python train.py --n_layer=8 --head_dim=64 --activation="gelu" --rope_base=10000.0 --attn_scale=0.125 --init_std_down=0.00581 --init_out_by_depth=true --weight_decay=0.26 --warmup_steps=385 --decay_fraction=0.69 --batch_tokens=[8192, 16384] --doc_mask=true --z_loss=1e-05 --steps=9337
MLP neurons of a small language model. Each row is named by its layer, matrix (up: input weights) and neuron, and shows model dimensions 0-255. Each number is 128 + 24 x the weight over its row's rms, rounded and kept within 0 to 255. Numbers have three digits each.
After each neuron's rows, "fires after" lists the tokens most often just before its 100 highest values on Wikipedia text that the model never trained on.

L3.up131:147176105146131140098104132109146157124118120128120139138139151171087140147174121146139152073101144129126122090127157083139110141099090133136153131161148108135148140108176124079170118122137131104121127159141151117106136124116101135143140135132123148123110120153091131154108129105105144101130133195093095108103115156139094109152146091180108122155102122152158159104171103113116150093125133163137117120105089157133167148107095120101119115134117139093158119146122103112134153147112113112168090143151103130131103119120092137133147126114148122111138128119119181146107077164114185107165106131123144103128147081135097167122155099174142133144121115113119158115126102146093126155081117174117152102088125143132139151111140165107157147121131089107132105075151086127159106185140097
fires after: " F", " V", " f", " v", "f"

L3.up658:124160114148169101198103128127129106120143119122101136134117127099142092089122170159157127134137168125124080134110146139120123138129058092159136168123126106113149132115163105105122118144135161105092133153145131155120136172147124146124142119132145157144123147156144131128148173119113155160197151161131131148116136155100143144134131092086083104167149111125155155126147120117128137136137096142117141153145139138129140146118114175121134086128156089116100172121139134109133160108170148173166116135106128121136102142118145102080154145107100158139146163103090167156111122135115155083065115129123138102151118099100109081137142145170093131131107111121121152119114092158154097126111173148129120108141122136114092119113127075112125172172112123095103126133129105134110161134097078
fires after: "A", " D", "D", "-", "om", " ==\n"

L3.up532:137128114115137095165105137145126076122103100137145061135152141117130104113141165114163101160148162128156143104096138148145154092139126139145133134144128133122112097171149083085115128176155155113129161104193114140096156119134125079126144116137123121164126123096169102139139168125125125111162114129126105099125142154155080116122159121122147109137101118148145126144137142126105174130150074168140168136128111119182140163173153103132119109145164135110093142165112147156100166099094174130119173153148168093131158105123145113117121118110121139123140108114149133114109121109138132132122107162086085071125076106165109140152143121128105111148124158107123138123108089146141138109102175168073127109128143132107127113098113140117148124101143129170110112127103079114150115139152118
fires after: "-", " (", " E", " e", "E", " c"

L3.up87:109111141116129146172097129088188099098131101135116121097122151129142123154126127105111184096107133096131151148109124129169189153139134122166124129121155136132139122141133161100132120154159158110104109083169183148093138138118098124100128169124145085131096107093141139146104151115126110178153159153098121077141131162121125135108135112144118134115158167152124183138116172130130103124114120176150082114105077117155155154180124077120105143146124116131133130085114146096143115130089117159135114118134112080118176061152131128162131140134125154142155127124136111127126124103095114124144131112183119105103151108107116146127137107077092148141129149097129136118098162113141154106146137170142139102117121160142089150114108154121152124128100102115167157122110087127110134127127103
fires after: "-", " (", " H", "\n", " a", ":"

L3.up67:142183099112190123145150151107147060129102122179156101107107129135130161093106124104138128126159150101129172138087123170142132122098119156134112116068131141110104116118134151105120133137110153162076122130106115128116122094125114164113114162146135127110111102123093117149128127102156164127130148103125098123119142120166077113135114116097145139118122162101122123117129156115132154201149113143131168135154132135120145130147117124149144116100146110121105153139142107150130147123077101097103138192129069114106112150115112173128148118172136172146174162070102114116132126106148121139157119109123107141098117131114084133124156141139129138135111168099087153134146108127148173128085171132134097079090162099120110176134138101174091137115143126137120124125114141131150119124106118
fires after: "C", " l", "A", " Con", " L", " C"

L3.up782:120158132108104181117135112128115107095066099127117157111140125101091156105120118123158096142109134156090132092128088125163108129133124103141148143113131129151167144111131157113140124080086161192125097085159113142095134156128130146140100139146159160162132122145135101098126111111126114119166143116108115119110148085149144097147124167085134135135156175081147148148164106145148071151101154131114135137155139081151136144115099155137145116145154101130118115178127096107124137123124095121161137135195144149111118122135128149103098139133140162109129091090107085153125151147101154134118182112133106152142174104118105132131135126182151108097100116119168123119071133132095128123117134153117138132069125142145144146136113138130160101115096113125114103157099141167151157097135138
fires after: " st", " b", "st", "og", " St", "est"

L3.up585:096122107137148069091148155119107156077140118160141147172109089139128145127132098130142124171099104090122166194116088079119130115135130128147117139156069130144135102141128132100161135117118168092110141130136137145131127136078104138146139113068114130167146159101125081088145118169094123108117100120124126134124138111090123124158144170127133113160112125101142106110153150131134125130142102170114134138128171132153131145121106172138142101144115095151097115154168148122136152165124125126108151139143095141069167149133125146126104140123108121150149103113098142155131145136105140097139129129166115108125120098115127183179139103137138127115130159153128157163073086104173107083133158141108169145138096085126139146118159144137113119136129095102103141091164104101135114135113095
fires after: ".", " M", "el"

L3.up414:161153170124160083153087124140114107104114167135177090169154106106161153123105134097148114119125164104131084168099131154103133129101092135167113109154090097126100105096136150073145131185128151132143139101170165161116115174113130107166143154117095123111126109102117138169164096133137157158149142132118150123150163132093106115147125134132129131162128136088143138151153144142133137146150136142086198068151144090119140140108140129155140130135150107138160144111141141132119123121142142112106119122144109094141150076125134163136143146137127139147133124123153132103116162102136104146095084162158122121117116140126091112129170149111134122161100137085093150134127113099146121099149166109111136094118160121157109132070132097155128160095099123115112138092149111151106143142103083
fires after: " Con", "A", " Mon", "-", " ex"

L3.up263:113145123150164139132128137101149122125145136119126118205143140139135103120134146137051148113108135096121106131101143131105124188150063171154143140114124082096105132084154131132154134131099145120106131125180130104098115131124117119169137159111129134156126110077136130137152136143127123126152127168112133096109145158137142156117114134128140149164096118115151146133112097188089122143170107118135133130108134107162173132083128149117158110163122122119103109141101147129165119160123166115109143135114122102097108073114132133131120123109156130124103153138109139134138115091153160078144151130137129101123155138110069122087159127102108096140123151128074145171120101138172130113109148166157150141091104125135112149103167121127095132187097148146107119121086131161106099150088088
fires after: " ", "-", " (", " under", "w"

L3.up579:097167110104121106130143131142112148124121159131147104163143090153122123095123107138078113115121152170117157189127098129117145140090130138114132152123150103111134116122151091117100112129112130145109125110108089134127120139129113114145115167091138153124121162101120091095112124147138128128117165153159117126119118135136061117145136200108149108131114145126098157129159156127111184163123133146139093113141124164141119115108123151167123132166090136117131133145143179137173132107102136132131101150111151113144126099160099188106143136113140123151162167114144095131149098110115169092150141184108151156139070129076107100146132114145142123109138123141138165118082059127088136109086148135088107123133120125115113147091138121155109142141144092093069094101134116157146167122104144
fires after: ".", ",", "000", " f"

L3.up713:164148094127134149150110146106128101142132088062159081128142096122130127106125119087114131153126144102177135091106105128130148150157135105192138162156130109121124116147127126096126146168118132146104144108168170133088115156113086127140118142106138170107157093099095119143082122146111098136154130100126124105101125142156114171145157138126157138120158097109144194128131127148131090106131117108109163143120083074129138111156098106134134120154127112123102120180116139115129129089104109121107117148158152050098107105122142147138170144131126106153142084153130123134134173126137108085142159184123108108137102090090110090144149127143110141131121119142132159097124111129154111142130174127139154112124142137098149139105157129156186133135134137108128096128135095136103165148091118
fires after: " (", " ", " \"", "17", "["

L3.up329:111168129124170149101107130131107156081121117132140104159126149131146209091128101100125132092108129084120147118110143129165164115121123109132134141110122120119150083137164100122102140105098133147106102134119166091125110156095128127145155104157143088120090102116113121069149131132142124104116130089124115139123130105182088140115143081127151162173180154089146123147140157110120139114110116150060156116140150091104082173131125144094122174119137095111168127098103101136123120130118122137139172136130156097142153128181097145111150140151127164095149160102143109150134122123122150125116160105102099135123129095182129105114138117138108133171190132148122117130096159116132130108143128156107108128113138150142131123133124087135098121149108107167118162137098129122106148182157129
fires after: " l", " St", " st", " n", "ou", "arg"

L3.up730:148151137129160117163096119127130100138116129136137111161148137145157098143111104126095132150126125064122104160088112138145142107141103174183174105121153086139149120155138120141110154128112161129068140132150142153101128127158103080165115108131157095137120153131166080183155117129133153132186171118144154128118139113135132120130106104117126116154113145115156176153127121105114084172114169137135132116138130061162178142078107132102162133154171137076173140141105131092129119116117150110171122157101116140152112122156129125122109134093111107118113143108094117122192146153100128111126139155126108126142128112136118144138153134107105123161139138084121141115153134127119104072127109133107136121133143179112117154109128127128133120081080085143080116130107093161127121119126111
fires after: " as", " (", "-", "P"

L3.up426:120176101124132116168109085153154179089076129143101126123126161135124134141078112127111092141104125132111142120134099110164163123120148114170140144134141098114149144127137114131111077147128140146146131110144153114082125195114146142139112117092114098111130128149112117085109126123127150133131135142157138139092127124139141116161157107088155154151128185080091131142151132124155125101086112174106107116155150157117117172132141091097141082157115133121127184115130132125089100089142060091132142160139120099107135133171099149110115171136125104118158141081122151144129153133116138122146149134119155173129137087133109155142102128134129178143142155147180141124159138148154090144136107158161113129098093128126096118124116121140127124130139094067102095115131103136132176149118125
fires after: " m", "art", " B", " ad", "rom", " sub"

L3.up356:165105123168153127112167089088121089134119099143116155158140140118117103095097125115106183131138102112119145162116161149123132140097095130142145120136134107150154142092148137097174101121182126101099110140121146127106084100104101185189117126134118137109067097116114151121134100104133092120117151156121093112145119132172106150142142088139102155137121120105134133118152124144103136168110142154110126110081148137167129155132113110086124144127136104107109153108122146146168140136095147111114135122125107140127100114140106174124136102181157116142114179140169141109163104144153114108124166126146101106091108140120119116142175112101110123151162121142144130119131167147122105193115146168094097127136154117126094134101089165127106152151154151124118102080155118110090083135106112
fires after: " H", " s", " l", " T", "H", " P"

L3.up670:150129132122156140131162102129179115149106125108151082126133134136151108171115114146119119099129118117096111076120090109145095139131176173116104154127181149172130124126179126140159131069109141158140130090152106063121136091141112128116136161105146130119092090149141110119133142106098120162073167091130099144139163112105176133149126139105123090156122129114146155123170085097119138136114139123159121163161118102148105131112163128170135146115144108086096130150132073111170127105114102147123056142143141129075113135122128125135093106130108143165135134155122143147131161137113126139155077129134106090110114128150092145114135127166093176109115126127132126152141109152140097102135114115146125113117123111127103159138151133104109126119120108173171089121128104125087109138106099
fires after: " p", " V", " v", " P", " s", "ide"

L3.up296:121154098127128109109116137145158133104175141075128105126118099098085151145118149127099141172128147097160144123119096121106111161119102148173129165176128097105092155152166153093162140147147127134119180104141138158110141147145098137169110130086103130159089134086160098147118128153165114127151146118123096137080165117152116132092146139184144116140161082110128116118144135142131164155121069115123164125121098125151103139123096127108087151154122095183087097134114149138102109116108150123157123160152144108132123078124106129116139132091126134159134144142171115139135131116166114137137154147146114097121092084129098071133147117127121151077121133146111169111118093130169137098118180131119115113131129132118121164132128109121164117150112127135152122156133095143142101172146098
fires after: " ", " (", "–", "\n"

L3.up383:130133153113158134102138130115167107111145104153121133164120191126108097124110082122098123125106125126126145132095115146185117123127105171153134108097177122160120108111148103097132106134127152101133124131156127084119108105097096116158116153073158145102096133148153131144128113098118171096088127141138140126084125153159153159156109128111142148139138185099136159103117173113146141203106119129112103150175086138113163129116087113110155093173071108129108056144122122122162180170102139158124106139158100111097130101134093141135150138136159113090134141112102160132121112137127079146116105146119133118103106134113101126115129133132140120139106121135183126108152127110146135150097139133111125144122124126132087142145150140134142113172110106136136116138087076109130090153137141
fires after: " h", " H", "H", "-d", " "

L3.up170:131165121134132141107160098144180101077124110139150084131123138079122131154101094135124153112115130170157144133111108096122111126132169103162124155171153132114080156126122113109110121192145176128141098103144087138097118098152126135151111160134146154106124151148115107126166121115142119149121153198129156152112152140131085157124112140152135160126137142141094169145133116162116137138092162143098139134112075107125133103132119132160092123150113091107096076168106166145130152136123072147148151122132171082119150124125094157094165114107125107136162136091121129120120153150132075170152129139131086083134099089141106116156105138113110129098149147103116131111118123138138110166144102104116129145119150141132089103160133093105158137124135146157136116094068145127131130125122138
fires after: ".", " H", " M", " (", " sub"

L3.up141:142113120113134122153145102129153152127172124184167128141109122125079137111115093146121122131126126106095090151095114128140096145136166095130160130144186126168122123099131120108165118155093118076127134136129118123140134155166092098106109102108134169118042128141150131128139124102122140135102134132117154062120125127113112150164120147106116132190147193122197154126129106156163119135149181154115102070108113113137127156119139105086109141134109139143089129131129139093181128109105124103144156127149138141130118132135113128114095090094101098130154191086133150167101101137114111135123122106149131105146093129130116141171150126104117127083099148133122136129127140086136101133173162131140151155146082134135129137140124154108147124140101113142079118120139126130131146154120099
fires after: ",", " did", " At", " Is", " em", " h"

L3.up569:141158183165136099121119094098144173106137126090121093116133115092134198126141138150135172131136172106132093118142115092126111181106137136163151162132137105141107117101170137107112142127088160123102163112140103116163163114124086112113157175125150110115157116146117089139143163101136156105104123120145127136096134139123090066107115121101130122151123142112163134119192137139141130109135143169101137120159107125135158158124176117130165149138099140096133092146106136087115123115112141105140146173110181103108150118137109127127124135091142144107158123109118116160098096157108132106111118138088115092154144110191113157129151138155099112087144123127102166096132127155138106156146087141154119121139098135116137140098133145165132153157145161119142100116110076111137141131111097
fires after: " V", " v", " Ab", " a"

L3.up289:130111114154140144153120155150166104102167100119101118181134138099122119131096146100074126091145120126120126105104134101123184130149107128105164134130135062099122129122149129129158151145162133127101099099130090078132106102106130161169117142123087083108084099096155126121168092114139151117105128153100136110099146137144127129131147085143100133187129114152166140134133144152132129126143118149113136178108142110150112131120091147111146107144093113163099144123101178122142130129103119108148158110098089074123131111166119122088146120150155164122113139142107152163142092140106124102150104175109093132106132126094111152128162134137161098166143164118138122157121152131169136088120118158083128115125173123112112153133154158153091121154121096151119114117110088167090108144109117
fires after: " ", " (", "\n"

L3.up154:130170103113167128151106124117142132149091148128136090135149134135136116131090168128141118071152172133133121152141134114133110135142123082174163120100108146118048130147134147126122133133132169122128162122145174130101114155130114086139099140128126098119094120136169160091137147152120141171134124154107139113091172171142137146136120137092098116134134169091099145137134105108152130149129095181147138140122119127141140095135158080133150170146122088108154150064181110076098142119133077078135152116154124098111119108152132131088129154175130140160158095104097109109160148119099143117156103162143146115100135122145143128121106188106123122126138157100113143118152136132136170111116131125132173091093122113117174123105143126126142119133129120092143129140117106112152161136110086
fires after: " m", " (", " v", " l", "-", " sub"

L3.up603:138166151125123132128148116089127132060133150150090146116138131133137157124136143129116118112134108144148142143121107140104150148098154121139135143160141084130109125087128140126133153143173174148052105146164114153114146084103150144138106149114137102146101122119119135137088101110155125146131143173140083139107133161134123174124160107164122126135117164116109133093116100111130124159092112164135153162138093118103144137113140128139164125118149104136100165120172108132121103148112169147119103148115141108110068080133090145115162151126111171158091157137130147143130087140125142123093170120135173141103121103169110111113111114179111186132120141116133120133153107136163137131102146145092111119102116111096151169137187122096139161116164116097138130078121121162097097177107106
fires after: " B", "f", "om", "-", "1"

L3.up172:162167149155144084113143116148110074152154129094119110146121118128085154117143157083180132105125105145108115128098145081164134142123135117115138139160120118150124131137118197152131081179098162146125122117139117150120130145086151142142123123167089096103096152129138155124153123124136161136136138121115124110114176106138097104157108110136085122166129179119106109159148131132138140127127170185124156069142157146133132105171094141131097087172111108117123126122120127086142185073105143162123115126108168127083156112153109139127139116125138154126118111090133129147160146121177098123114108113172116158133083120140126145103111149139104173118137136168149136105152147119097125144122118132129131108158095131113106166145107115126096160140124155101108147077153120142123105101136125
fires after: "T", "F", " T", "H", "O", "B"

L3.up728:174158105152168129119143106114144124104152143112142149089132118117152129129106149101100130124128133088145068147109082142136096137124116147110172124145164093144150151160133134141109138151141132102086105123112171130065106124139113140104113143138125114101114109107129135138162123128094099111126155148099111093087152088111163143103121137166123109156145143131178160124122098103143117110113150183140174109108112111143138139146091166149119115141110152129138143129134125098146108130105102099138106100158137104144117132136116129097143155140125145205121173086140119194160170121110084154175142160129090141126078139135108079131142159135112141123146177119076109118141140084122113116125136135093130107091134132128115127111118113104158110101126172077157130138130112137118115120091089
fires after: " ", "\n", "urn"